Part of a small language model's weights: MLP 1216 SwiGLU.
MLP neurons of a small language model. Each row is named by its layer, matrix (gate and up: input weights) and neuron, and shows model dimensions 149-244. Each number is 200 + 40 x the weight over its row's rms, rounded and kept within 0 to 999. A neuron's up and down rows have the sign that makes its largest values positive.
A block is one neuron, or neurons of one layer that tend to fire together. After each block is what it responds to, as a language model described it from the Wikipedia text at the highest values.

L4.gate119,233,174,293,105,199,204,226,181,173,242,177,166,137,214,185,249,239,170,162,163,201,236,241,158,227,174,288,194,208,240,137,222,150,208,208,210,230,237,239,151,108,174,141,175,189,180,210,190,208,289,188,157,229,213,206,215,182,196,218,172,173,173,284,224,223,192,202,259,263,268,191,238,163,228,168,209,171,184,246,213,240,222,116,191,195,265,222,273,277,184,194,165,182,196,161,194
L4.up119,219,224,167,146,229,222,205,189,180,213,167,178,163,238,253,208,257,160,186,183,278,244,230,219,205,244,271,215,143,225,138,269,132,273,202,194,200,237,202,178,168,169,71,179,176,189,200,137,176,189,243,292,244,143,204,177,123,132,227,181,193,223,248,197,204,151,249,250,208,188,181,229,250,182,187,225,187,208,167,218,216,200,144,197,189,212,184,196,263,224,205,193,188,196,149,237
L4.gate146,231,199,223,143,153,181,211,167,216,192,188,154,112,195,183,213,206,236,182,149,301,181,153,216,244,190,189,202,240,157,160,200,265,209,211,205,185,223,243,218,215,157,194,163,175,265,138,157,140,249,232,276,171,216,149,220,192,228,219,130,103,282,267,170,140,182,240,243,213,230,229,205,244,184,160,207,254,243,207,204,147,229,201,179,251,257,185,191,179,211,152,237,168,247,190,238
L4.up146,239,189,215,140,138,185,174,212,243,235,206,225,91,262,190,240,181,227,214,192,214,189,254,178,223,190,212,229,142,248,192,268,200,194,260,211,182,168,304,157,204,191,175,98,147,269,216,212,172,280,173,186,94,197,158,170,156,182,261,121,150,214,231,216,128,166,202,254,236,251,189,241,233,136,206,186,223,273,184,173,192,173,263,123,191,202,232,169,230,218,148,185,186,245,221,192
L4.gate307,296,218,217,143,139,252,196,199,189,182,140,181,168,224,239,247,164,227,173,206,205,260,220,237,221,159,187,174,232,149,158,230,193,180,160,280,189,168,198,273,208,191,199,187,191,228,161,271,178,215,231,287,254,229,162,160,217,201,164,238,242,171,184,257,276,199,208,196,220,226,217,196,174,178,189,249,174,150,200,154,182,198,176,236,315,259,145,109,156,181,209,185,242,203,239,210
L4.up307,259,168,228,197,189,202,182,181,221,229,227,122,201,187,135,212,195,217,115,238,189,228,257,171,316,188,201,148,165,231,162,158,160,243,272,222,203,164,263,175,234,246,193,277,173,219,125,238,206,192,169,222,192,196,183,196,174,265,252,171,176,208,229,238,242,196,235,252,262,244,205,194,179,191,254,242,186,183,215,173,144,219,166,129,200,154,150,246,157,119,140,156,259,225,283,150
L4.gate409,202,277,230,143,190,252,192,156,241,248,190,222,215,216,178,221,159,220,132,234,188,194,248,184,117,160,221,135,302,169,281,196,252,198,208,106,250,180,244,213,294,147,188,248,212,222,185,204,242,158,145,203,189,160,153,130,204,219,174,236,212,217,230,187,201,243,174,221,183,190,230,152,227,242,95,267,219,183,216,159,203,135,179,218,241,234,227,229,199,231,194,216,260,196,223,179
L4.up409,173,228,201,182,226,200,229,201,193,187,220,172,199,127,201,181,187,243,204,144,168,168,163,213,155,164,247,152,187,178,223,205,273,195,138,229,228,195,150,212,139,254,169,214,166,205,189,208,214,223,172,224,221,157,137,145,142,130,87,168,186,163,153,171,247,272,204,244,212,215,202,245,198,203,158,155,187,225,183,150,128,159,271,149,251,242,160,143,193,163,223,190,218,210,165,304
L4.gate415,237,213,164,228,153,222,214,256,269,173,237,205,232,174,230,152,227,144,212,220,198,153,147,103,254,224,171,219,205,127,228,259,271,231,221,183,171,229,236,172,169,189,136,204,154,208,155,135,251,122,228,208,170,166,236,210,133,183,185,138,160,132,207,188,192,181,234,192,167,278,245,243,180,144,214,183,212,202,250,167,220,264,208,229,244,111,244,200,226,145,212,202,204,205,94,236
L4.up415,109,218,127,259,145,220,197,194,172,227,227,212,259,217,180,257,162,155,205,198,178,119,202,206,191,247,162,249,228,178,167,216,212,203,236,233,208,211,212,200,175,299,228,140,114,227,196,172,204,182,129,274,235,170,233,170,233,185,163,184,223,151,216,229,219,221,233,194,283,272,245,229,272,231,197,186,164,227,232,153,142,195,298,238,195,148,183,168,318,139,255,206,156,220,120,157
L4.gate548,158,181,200,162,215,191,170,231,182,207,151,219,199,169,233,308,235,226,173,202,248,183,287,89,163,278,177,203,204,243,228,181,143,155,265,156,149,164,239,158,163,236,150,236,169,167,226,256,153,209,238,192,282,146,181,223,243,201,211,180,198,195,219,166,256,200,189,141,146,211,253,158,163,289,202,151,192,293,183,170,254,200,189,174,197,225,218,179,174,214,225,153,200,236,181,231
L4.up548,158,188,230,164,188,262,221,229,200,223,258,162,210,173,201,271,212,256,177,256,226,219,298,164,257,244,123,200,165,250,230,227,221,211,193,201,150,205,179,110,217,252,196,195,134,198,309,253,164,191,241,222,261,165,257,229,215,151,162,253,117,214,229,164,201,255,257,174,187,138,186,232,228,175,199,226,178,193,237,149,179,285,195,215,231,193,295,157,146,199,271,247,284,219,228,154
L4.gate602,172,244,308,191,188,198,148,210,168,272,152,163,226,203,210,198,191,224,230,230,125,230,225,159,248,176,105,221,220,143,199,244,228,201,221,274,133,217,178,197,213,172,192,182,173,191,192,259,97,147,194,179,250,183,275,169,157,221,189,260,187,149,150,211,231,234,183,172,281,245,213,212,136,161,155,203,219,164,217,202,163,269,150,198,230,193,186,225,253,250,161,155,185,256,162,209
L4.up602,204,181,222,167,215,227,199,161,193,230,160,194,171,198,199,202,176,287,163,204,175,163,230,205,271,242,212,191,173,273,178,250,265,141,293,234,194,169,244,143,127,215,162,167,189,209,202,182,156,189,147,263,194,199,252,144,183,181,234,168,211,167,185,144,186,198,225,203,238,248,183,213,193,240,148,169,223,196,170,237,143,222,169,120,210,175,239,230,289,137,198,201,183,174,150,209
L4.gate1137,171,153,196,199,150,199,181,239,217,178,235,169,239,280,222,195,202,227,189,218,166,276,229,166,249,208,256,188,112,247,171,245,179,146,240,129,260,252,222,185,229,208,157,150,160,204,243,256,240,181,284,179,127,176,168,218,129,213,253,229,152,232,213,234,170,148,222,170,228,282,146,122,246,213,222,286,131,159,164,212,241,229,153,257,201,196,240,198,252,174,158,222,214,208,203,241
L4.up1137,180,127,154,196,150,207,204,302,279,201,219,159,147,234,256,144,222,196,176,193,205,286,217,200,242,216,182,260,150,186,183,199,169,163,201,141,268,220,222,128,252,187,97,216,205,170,277,223,195,149,248,189,145,141,211,228,168,186,216,189,216,199,207,230,200,168,204,194,228,278,170,170,173,197,199,186,181,157,165,229,210,276,192,261,179,214,229,153,209,204,202,168,190,259,194,207
Wiki heading equals signs

L2.gate80,215,261,265,180,254,226,193,124,91,203,197,172,136,157,171,174,130,178,131,257,159,147,167,232,163,165,215,208,220,186,110,130,259,186,246,221,175,189,250,186,175,254,151,260,201,175,172,268,249,247,122,159,187,251,239,158,210,214,138,213,228,198,239,207,173,229,205,176,185,220,182,212,207,114,190,172,231,209,225,203,154,216,182,204,233,192,185,160,161,164,192,182,214,150,178,174
L2.up80,221,250,268,221,145,160,201,158,117,207,175,128,148,168,149,194,161,202,136,273,159,219,199,172,157,193,245,198,157,172,190,161,169,145,214,199,144,247,209,177,172,245,170,234,201,187,155,311,157,199,160,202,171,238,220,155,220,224,162,180,203,190,190,175,168,177,227,193,190,201,161,246,163,154,166,190,223,157,199,181,172,210,188,166,214,139,213,80,172,192,175,158,173,209,144,162
L2.gate227,245,184,278,211,211,198,183,232,193,142,164,185,169,216,260,206,203,183,131,198,218,192,232,197,191,237,187,254,140,155,227,203,240,208,182,180,179,158,206,198,149,216,251,280,202,224,226,188,172,205,194,229,228,242,210,204,179,182,203,238,198,220,237,180,220,234,149,160,175,253,167,189,194,149,219,189,177,123,178,191,207,177,105,176,95,207,155,188,142,222,174,200,254,250,218,283
L2.up227,222,190,229,203,241,236,245,245,173,151,201,180,195,211,222,230,234,194,121,199,196,306,216,210,238,191,146,242,161,115,244,192,226,209,229,149,138,103,190,214,143,188,204,243,246,227,193,208,168,152,152,177,300,253,219,221,114,159,258,190,192,238,171,154,217,224,158,134,111,236,205,251,166,144,192,229,163,166,193,221,198,254,164,150,102,151,185,224,144,259,132,135,219,184,164,269
L2.gate470,220,204,268,207,223,170,237,217,156,227,173,119,180,192,153,225,208,161,189,207,259,204,192,227,200,250,230,218,234,253,198,180,196,177,214,224,241,190,234,207,297,216,250,97,246,221,216,220,189,175,196,168,232,220,196,185,170,219,266,158,177,175,224,181,153,148,170,232,254,167,174,96,162,183,202,224,233,155,173,178,157,229,195,191,202,219,201,220,181,176,256,302,141,209,234,165
L2.up470,221,138,184,171,217,187,155,209,75,169,197,122,161,177,177,205,185,156,216,143,248,168,212,171,202,173,182,248,184,223,233,213,211,184,151,215,191,255,233,254,246,187,232,142,231,153,187,209,250,170,226,161,162,193,200,197,169,203,240,178,179,159,231,222,220,241,257,199,201,219,144,158,176,210,241,270,216,206,204,164,170,209,152,146,200,120,209,166,123,102,216,235,194,174,209,213
L2.gate530,219,210,237,179,227,256,150,180,86,181,217,182,207,187,207,160,234,262,164,211,226,229,234,244,216,172,199,223,223,173,202,200,201,199,245,129,206,162,214,144,181,218,166,181,219,216,161,198,257,246,168,203,230,177,228,180,146,140,146,258,210,316,186,148,269,196,188,160,186,248,146,198,186,184,159,276,176,205,164,157,141,186,174,239,256,209,253,174,123,153,152,191,258,178,230,216
L2.up530,210,211,255,198,207,198,178,156,127,260,242,197,236,193,206,205,218,207,121,231,188,208,224,252,224,189,187,176,225,153,160,213,285,163,264,133,190,175,212,171,145,192,144,183,235,222,176,171,257,245,155,211,226,243,268,140,194,173,252,224,254,332,143,166,239,201,187,212,219,273,169,211,167,179,180,272,164,218,136,231,186,202,169,233,243,221,270,223,106,203,162,182,236,177,224,241
L2.gate548,254,150,184,182,157,271,226,184,233,226,218,234,165,258,208,202,161,143,167,176,126,240,222,241,247,286,192,223,183,249,163,197,227,171,141,174,181,127,131,163,150,205,210,207,205,171,189,198,178,201,165,220,99,148,212,189,207,253,164,242,224,169,213,190,218,202,184,243,208,237,238,217,156,180,95,129,172,244,203,183,220,194,122,180,189,160,154,201,169,146,203,153,217,208,210,250
L2.up548,216,193,283,266,212,205,292,168,176,218,274,235,201,204,196,151,173,210,203,196,178,272,230,271,243,294,185,235,222,256,123,178,215,135,198,158,179,222,224,108,188,234,177,217,172,188,192,226,179,217,190,236,107,192,233,215,205,274,247,171,201,154,215,190,246,206,215,145,255,250,233,202,157,214,173,123,178,240,208,168,156,180,140,156,176,172,136,175,179,117,163,140,240,228,192,196
L2.gate621,251,271,266,245,171,245,204,226,238,200,183,216,175,191,227,218,175,182,193,133,162,183,197,168,145,157,214,225,209,64,227,225,113,216,222,211,167,198,172,182,252,211,243,273,203,211,156,162,153,207,163,208,244,203,156,197,244,176,121,275,206,203,231,204,133,150,237,148,223,152,237,205,276,156,210,168,162,188,207,237,181,164,193,174,248,170,145,141,202,166,226,303,228,187,184,203
L2.up621,257,228,216,254,179,300,224,238,212,198,174,232,163,237,206,142,228,209,208,148,229,213,228,203,182,201,200,204,226,128,210,270,150,235,152,194,208,162,204,233,251,197,169,254,208,189,183,149,185,172,121,235,290,182,175,223,194,167,132,255,248,238,212,165,153,183,266,204,219,138,218,192,198,211,152,136,199,205,212,231,180,195,236,136,188,176,167,128,198,136,168,242,204,217,195,225
L2.gate1061,214,243,213,177,230,219,256,168,197,224,170,195,189,186,219,171,235,190,169,247,275,225,205,270,225,161,214,182,238,260,248,278,157,199,142,129,178,146,238,193,123,180,224,185,193,203,153,159,83,198,218,183,240,199,216,270,160,303,186,233,175,176,223,195,243,272,160,174,190,211,191,226,205,234,187,176,145,193,216,159,154,191,170,220,249,229,210,219,161,213,236,194,144,149,211,212
L2.up1061,176,265,207,198,194,219,210,174,175,253,178,241,191,156,237,200,231,236,182,186,207,253,236,169,176,272,185,208,201,279,151,246,176,206,183,152,201,234,267,220,166,175,214,205,200,203,150,251,137,130,194,202,221,229,259,264,155,277,142,284,128,159,173,247,208,223,163,234,193,218,233,201,192,245,137,172,149,179,232,172,161,195,160,268,262,241,192,191,207,244,154,200,144,186,177,159
L2.gate1192,174,276,185,181,241,223,182,200,150,250,204,286,174,156,160,129,186,191,199,179,195,252,244,197,215,272,214,199,207,234,191,277,233,147,260,210,160,247,213,212,235,203,167,220,90,143,193,167,217,170,200,162,270,162,139,147,181,212,152,233,171,190,194,215,182,233,150,214,184,243,241,223,201,223,164,229,158,291,217,235,143,239,136,229,198,144,150,187,154,188,189,187,240,314,165,209
L2.up1192,227,198,214,146,260,212,198,174,215,181,162,196,153,178,204,196,231,218,191,229,222,202,189,248,235,289,165,224,256,281,195,263,263,168,147,261,168,201,187,130,249,190,222,159,153,194,116,208,258,199,221,207,195,242,219,213,160,252,257,245,241,144,202,205,216,218,138,193,231,215,180,218,202,103,68,194,168,200,262,243,159,191,193,221,251,109,188,164,191,190,216,155,178,218,193,185
Family and personal-life nouns

L4.gate188,207,144,310,134,228,259,178,214,171,232,197,213,186,144,133,277,214,228,196,164,286,264,189,239,240,193,271,190,145,151,219,230,228,189,220,213,155,164,163,271,174,185,244,172,239,206,154,111,179,257,175,190,230,160,222,169,175,217,212,155,243,135,265,179,149,171,242,283,166,234,246,148,212,175,183,214,220,261,236,158,212,173,130,229,189,173,153,230,158,190,236,150,225,217,206,180
L4.up188,241,219,234,148,157,240,228,227,173,156,178,276,218,170,194,193,221,239,153,167,171,277,228,230,223,224,215,215,195,158,209,160,223,163,259,202,216,172,291,205,174,111,219,224,128,242,166,130,183,182,214,193,156,178,180,249,240,177,134,198,275,156,247,198,206,211,170,210,166,184,217,264,149,216,208,154,203,272,174,191,242,174,258,194,124,143,170,209,133,202,163,216,137,267,174,168
L4.gate282,154,120,190,165,166,237,270,265,193,184,209,236,234,262,130,127,184,193,212,112,195,189,147,195,206,233,285,212,227,250,170,155,167,185,251,202,207,198,236,190,224,226,199,200,231,215,303,148,213,269,164,282,253,172,183,208,222,212,208,203,209,198,189,264,230,196,240,176,258,194,270,238,219,125,262,205,187,131,189,235,195,151,197,152,176,274,156,204,192,215,127,162,172,214,205,146
L4.up282,172,190,274,184,183,211,169,175,227,202,146,159,189,197,139,199,186,169,157,218,166,170,204,228,209,140,163,214,201,202,124,230,164,184,229,189,186,246,262,166,197,202,178,215,170,237,211,171,254,274,160,161,219,137,219,176,313,218,235,164,229,175,225,205,274,229,262,154,153,195,152,191,158,168,291,163,299,236,219,234,164,204,192,177,140,188,216,231,207,239,281,263,169,256,205,272
L4.gate812,157,260,209,134,225,221,232,217,235,162,242,231,161,217,241,175,201,129,163,219,230,230,145,139,194,184,245,230,218,186,235,232,227,155,297,189,228,193,255,245,98,235,141,242,218,249,164,247,164,235,199,199,243,269,189,205,169,279,186,58,190,151,165,170,260,255,249,177,257,259,257,219,195,200,154,203,187,242,158,215,156,194,164,189,176,151,128,145,159,264,212,238,152,202,186,143
L4.up812,236,249,223,199,191,204,200,209,232,192,203,243,140,210,167,214,168,139,224,255,183,256,151,221,132,270,174,159,181,189,173,130,221,211,183,236,121,156,187,229,219,216,174,145,146,293,164,215,219,190,252,288,162,180,152,243,190,231,140,230,275,189,203,172,237,184,127,203,157,161,308,213,146,221,194,133,218,204,170,199,177,163,159,192,268,261,121,171,247,222,190,143,223,200,134,144
L4.gate940,212,207,163,139,193,199,110,184,199,209,273,218,268,205,243,165,158,144,210,223,241,214,189,168,171,226,245,205,259,214,184,194,218,231,255,191,151,176,158,185,215,191,162,197,198,226,210,205,161,182,203,191,219,285,275,166,223,164,254,194,220,177,152,143,172,244,176,205,220,156,258,191,186,214,328,158,182,243,205,234,250,172,147,269,132,176,183,180,119,190,203,164,157,140,210,152
L4.up940,258,136,185,166,251,204,191,240,138,191,177,213,202,195,197,84,224,115,220,95,240,188,210,172,218,318,245,123,223,162,258,223,193,207,213,136,278,204,212,176,174,173,169,199,224,207,151,199,121,177,172,209,196,175,280,247,202,212,224,177,254,141,151,87,255,264,243,174,239,101,218,224,243,226,255,193,179,292,251,227,266,222,142,206,202,225,182,162,162,228,188,231,219,133,227,238
L4.gate1114,194,242,182,217,195,197,150,172,158,109,201,176,210,175,207,225,175,228,221,203,166,210,178,137,174,187,242,191,174,205,195,158,256,253,254,176,189,173,244,192,189,126,186,217,257,199,239,170,230,201,203,201,169,204,295,199,108,145,200,198,231,178,230,186,212,210,150,174,187,288,142,209,225,223,180,195,199,202,155,231,188,199,268,185,200,155,146,176,250,203,242,226,205,195,209,257
L4.up1114,110,204,239,206,178,184,239,207,140,156,156,210,181,270,193,203,194,203,140,215,199,205,210,196,205,141,240,252,213,211,235,138,165,228,164,226,224,199,182,189,206,259,178,253,184,198,209,230,168,139,182,221,180,223,242,187,185,197,279,223,109,238,196,211,183,276,212,183,154,280,210,117,190,196,196,135,199,284,205,191,182,218,159,174,253,137,171,176,150,249,163,176,247,156,187,234
L4.gate1174,200,266,254,197,201,177,215,268,197,194,226,210,192,171,212,147,143,147,221,228,169,200,134,224,211,188,152,180,195,189,154,191,155,196,186,245,276,138,234,223,127,172,258,236,142,107,169,193,213,231,188,185,130,191,159,184,201,167,207,224,225,220,146,250,186,220,251,205,181,171,281,163,253,232,136,192,209,216,193,245,74,261,127,175,181,213,170,181,228,129,186,217,215,172,178,219
L4.up1174,203,201,222,208,149,163,246,220,187,161,231,164,138,191,142,159,173,175,235,191,197,113,168,157,153,236,184,191,219,123,223,213,225,219,151,206,287,207,240,182,257,147,175,214,242,203,210,153,154,224,171,260,210,222,174,252,154,172,181,177,186,122,209,189,230,204,162,152,133,230,181,169,187,217,208,175,169,189,261,219,185,230,208,221,175,251,195,172,137,135,174,213,169,250,152,192
L4.gate1175,200,274,220,183,181,230,200,201,205,178,177,196,136,178,202,217,244,175,205,183,229,245,200,183,235,224,160,169,223,235,192,132,205,182,192,170,171,196,222,281,189,127,188,172,222,168,234,190,122,202,131,225,135,158,240,160,220,155,181,198,214,176,234,221,195,215,150,270,138,150,150,267,188,216,79,71,191,246,253,112,210,120,197,179,182,208,174,188,204,241,142,219,221,213,166,256
L4.up1175,206,203,200,267,238,177,220,166,178,189,135,137,241,188,209,284,147,203,250,252,173,264,210,182,136,273,256,235,147,196,290,211,193,206,198,136,238,131,131,212,241,139,245,210,245,240,165,187,212,226,166,254,248,194,179,138,186,163,173,161,257,211,225,172,245,204,137,201,170,215,172,198,242,206,218,226,179,198,142,197,175,169,112,177,196,200,197,220,252,213,227,189,242,198,172,291
L4.gate1193,190,144,233,212,190,195,191,281,202,254,183,194,140,191,236,141,244,176,136,158,161,205,190,132,227,152,151,226,183,180,142,273,160,253,257,163,249,157,223,205,198,197,158,271,246,127,171,253,158,205,175,187,266,179,253,120,213,261,207,212,172,142,175,186,145,271,175,201,181,182,155,167,242,189,239,123,146,210,232,211,266,181,208,220,195,281,142,164,261,173,150,174,209,200,178,226
L4.up1193,173,174,272,257,237,153,193,225,155,203,116,135,170,199,234,191,248,127,223,118,189,168,175,186,147,220,167,310,188,206,230,273,180,223,240,136,264,188,134,140,215,176,286,213,225,199,169,189,149,188,162,211,232,220,167,122,108,230,177,206,214,155,253,178,212,228,205,245,258,169,207,169,259,263,240,216,133,196,251,231,189,267,164,227,268,206,181,113,251,203,199,201,205,152,172,166
Family relation nouns

L5.gate42,159,245,159,225,112,241,263,178,205,257,178,259,202,134,168,229,132,225,235,194,229,225,201,220,250,176,128,175,258,293,229,224,214,271,182,193,237,227,176,81,266,186,220,184,167,130,168,202,158,219,178,196,209,158,209,221,254,234,137,178,209,157,129,218,162,154,212,186,280,223,184,178,206,216,206,202,262,158,183,237,168,224,200,214,213,244,186,194,140,193,293,268,171,225,226,203
L5.up42,193,260,194,194,182,202,220,158,180,168,208,237,133,74,191,281,155,199,205,193,185,265,160,214,208,214,110,161,157,280,268,188,207,250,171,200,176,162,193,112,255,172,208,186,147,136,259,211,230,248,253,198,198,220,150,176,193,150,174,162,160,227,153,218,135,151,234,168,303,141,201,179,224,158,245,223,216,196,154,209,128,262,186,161,195,247,171,230,221,199,297,256,178,236,184,239
Wiki section heading start

L5.gate928,244,208,182,200,176,261,216,150,122,227,202,161,158,210,259,269,237,185,221,189,195,239,203,250,236,196,180,210,240,184,175,149,212,172,216,273,223,172,181,187,243,177,257,192,190,191,187,145,190,200,141,178,266,196,153,217,151,130,179,163,193,158,203,224,242,305,263,226,129,203,132,149,213,248,113,127,288,243,172,255,146,220,203,192,237,155,164,200,245,148,223,221,192,213,139,199
L5.up928,214,282,224,264,200,214,208,128,103,164,202,222,212,234,194,222,175,211,171,115,217,162,242,141,218,229,138,180,158,168,217,286,153,191,140,211,142,163,164,166,261,187,204,185,146,113,283,204,203,226,222,255,146,209,253,213,179,223,170,209,183,184,140,275,238,211,160,243,172,167,170,157,200,203,219,134,186,184,251,251,158,284,177,166,169,188,182,154,179,190,131,293,243,229,169,236
Relational noun heads

L2.gate14,220,120,111,113,164,183,145,182,194,95,161,186,174,141,179,267,174,164,183,293,254,272,194,197,226,229,178,199,201,152,269,248,161,257,233,179,140,182,207,221,223,264,179,271,189,254,214,192,147,213,219,245,219,139,196,154,231,124,87,229,204,145,203,164,260,250,244,179,164,266,151,150,191,111,240,193,272,98,212,190,183,176,248,196,197,179,231,162,209,211,229,164,172,202,216,182
L2.up14,157,247,245,226,191,151,215,265,166,279,143,171,205,211,154,146,294,266,232,187,200,148,163,191,185,240,212,166,183,236,92,237,165,200,195,263,202,251,181,234,173,186,202,156,220,180,134,227,243,180,210,178,184,253,228,199,155,255,266,204,180,275,276,212,186,219,170,183,269,134,263,222,198,221,148,238,218,253,219,186,200,229,176,210,185,194,184,245,201,149,147,242,214,235,202,230
L2.gate55,160,269,180,300,188,213,243,153,215,170,171,246,205,123,192,219,176,210,265,180,242,166,229,208,167,147,292,207,187,183,184,216,170,151,132,174,167,191,209,162,223,192,153,185,186,150,158,177,183,219,227,160,213,232,235,202,261,205,187,226,194,229,208,154,181,286,252,148,202,222,271,221,164,139,244,196,307,236,233,163,201,148,179,294,215,192,179,176,235,280,198,207,184,216,152,172
L2.up55,146,208,245,175,199,233,175,188,157,249,195,122,168,219,219,189,175,243,216,192,203,234,168,184,194,297,186,216,214,193,159,232,110,233,201,237,237,250,220,266,94,211,174,213,188,224,196,242,201,202,248,228,170,189,144,116,181,187,232,169,193,307,264,249,211,176,158,243,266,194,195,184,212,216,255,301,246,243,206,186,194,239,202,161,232,210,191,211,261,129,155,222,186,168,132,235
L2.gate135,192,200,191,200,185,223,171,189,200,198,248,231,223,146,265,248,172,244,200,204,169,149,235,175,125,161,228,213,167,185,179,188,271,178,184,182,179,215,289,143,148,321,160,238,257,180,138,222,136,206,162,202,193,157,210,178,215,275,141,151,190,171,234,213,233,216,204,195,251,162,278,106,137,226,186,213,156,191,181,149,181,219,44,276,236,178,201,123,253,224,251,143,206,217,189,172
L2.up135,202,205,149,252,129,226,134,155,228,201,180,155,179,189,237,268,169,187,157,173,174,154,164,220,144,225,222,195,203,176,216,244,214,195,179,217,193,194,230,165,119,165,176,236,153,128,168,211,245,138,173,225,155,228,132,181,216,236,202,258,134,206,154,227,236,183,116,184,257,191,170,176,244,190,256,189,189,190,185,174,241,115,167,204,251,193,258,185,234,184,187,279,195,228,233,251
L2.gate430,185,212,291,179,192,248,210,170,205,106,244,215,236,183,248,210,273,239,249,173,205,182,245,152,166,222,177,185,259,181,221,239,267,229,213,216,270,251,215,155,191,221,201,206,105,207,208,233,192,204,307,179,187,206,151,209,186,271,185,234,173,199,235,137,178,197,168,113,171,167,287,174,225,147,202,199,195,215,207,218,192,218,164,198,95,170,163,181,195,176,178,190,173,175,133,160
L2.up430,188,236,153,253,189,239,191,197,276,149,196,141,181,165,236,210,210,229,229,240,169,225,186,156,175,97,144,181,157,249,219,191,165,189,178,221,232,251,192,248,188,207,173,284,93,213,221,203,132,186,235,247,171,177,216,165,211,354,181,240,224,150,168,143,250,197,224,237,163,213,224,171,264,150,167,220,179,158,138,208,211,226,204,263,150,237,164,197,174,182,295,273,203,191,240,190
L2.gate631,161,225,262,240,161,227,244,229,187,271,240,192,225,185,202,177,162,244,251,216,193,207,176,152,240,229,218,237,227,246,147,225,199,195,217,256,147,218,214,216,220,193,165,195,161,265,230,161,146,155,224,201,194,182,202,191,111,216,230,201,225,161,143,223,197,219,212,152,212,267,137,219,176,230,188,199,156,249,187,124,173,188,164,246,137,232,222,206,228,216,197,279,216,140,153,190
L2.up631,180,188,223,186,158,209,188,227,191,239,210,163,221,266,192,224,174,245,154,274,227,226,212,156,236,215,156,248,135,279,147,203,236,159,239,231,100,194,181,162,163,145,204,192,146,222,265,134,231,149,167,249,190,206,219,176,121,194,190,201,217,184,160,208,218,143,211,234,249,197,165,187,214,215,201,122,189,267,219,189,174,175,160,245,227,219,252,208,197,183,208,165,183,173,192,205
L2.gate870,203,200,171,248,202,180,221,226,172,196,108,69,193,242,259,169,171,126,205,184,195,237,174,82,155,163,161,155,176,125,221,204,200,98,187,136,193,218,184,196,153,178,188,179,225,254,201,301,252,235,170,213,270,261,198,193,208,172,170,224,152,99,234,178,202,160,187,207,173,163,225,210,142,285,184,255,192,206,210,249,234,160,186,274,224,226,192,159,222,206,200,234,195,223,167,113
L2.up870,170,207,272,209,128,197,166,192,168,183,150,125,186,215,208,133,220,159,124,249,229,228,155,93,190,212,141,174,158,177,209,190,174,143,253,66,187,181,176,216,175,135,192,204,271,251,198,255,216,191,219,297,230,199,150,257,243,198,196,241,184,204,210,177,154,169,119,140,165,206,220,244,191,204,233,214,224,254,176,238,192,162,158,294,242,210,198,168,179,211,221,263,185,203,178,185
L2.gate1044,165,218,221,100,293,227,230,251,194,280,158,222,165,178,216,216,267,224,234,191,171,269,156,251,242,209,245,186,242,233,206,148,222,133,196,231,168,149,148,232,248,187,136,158,192,239,173,197,235,270,235,158,227,206,170,235,170,184,209,212,251,213,235,201,224,250,204,193,231,224,217,175,162,193,154,174,193,224,275,216,177,180,206,185,221,219,178,284,200,164,247,190,181,224,179,233
L2.up1044,220,213,227,184,277,174,133,178,227,250,181,187,210,123,229,165,299,161,279,191,202,278,118,233,249,243,181,181,255,204,164,219,198,157,197,229,225,166,199,157,187,147,245,246,204,216,202,215,226,225,197,167,166,170,149,237,166,244,224,232,149,173,226,162,241,209,175,218,147,201,204,231,143,201,244,243,197,221,184,223,180,248,174,237,202,170,219,244,256,195,212,222,165,234,123,192
L2.gate1058,196,220,168,228,215,203,245,222,197,261,190,155,202,164,219,175,210,209,188,199,222,124,206,241,224,209,210,171,194,196,200,237,170,141,138,200,162,238,257,216,182,278,135,180,196,149,211,279,159,149,240,259,173,194,240,160,188,158,199,178,213,234,232,263,249,207,244,173,157,230,220,222,215,225,199,200,181,133,209,228,240,231,246,214,248,219,225,185,134,257,255,196,227,228,248,174
L2.up1058,216,175,123,217,174,232,192,214,180,279,207,162,240,213,295,179,219,225,183,311,190,136,225,156,193,194,218,184,210,210,183,236,172,214,168,204,215,166,261,208,96,180,179,179,214,189,257,232,261,204,245,209,244,157,259,184,180,238,263,164,118,204,191,253,272,136,247,263,223,185,164,75,153,255,243,183,188,205,224,223,257,212,141,100,234,138,138,227,206,165,190,261,230,244,189,165
Wiki heading equals signs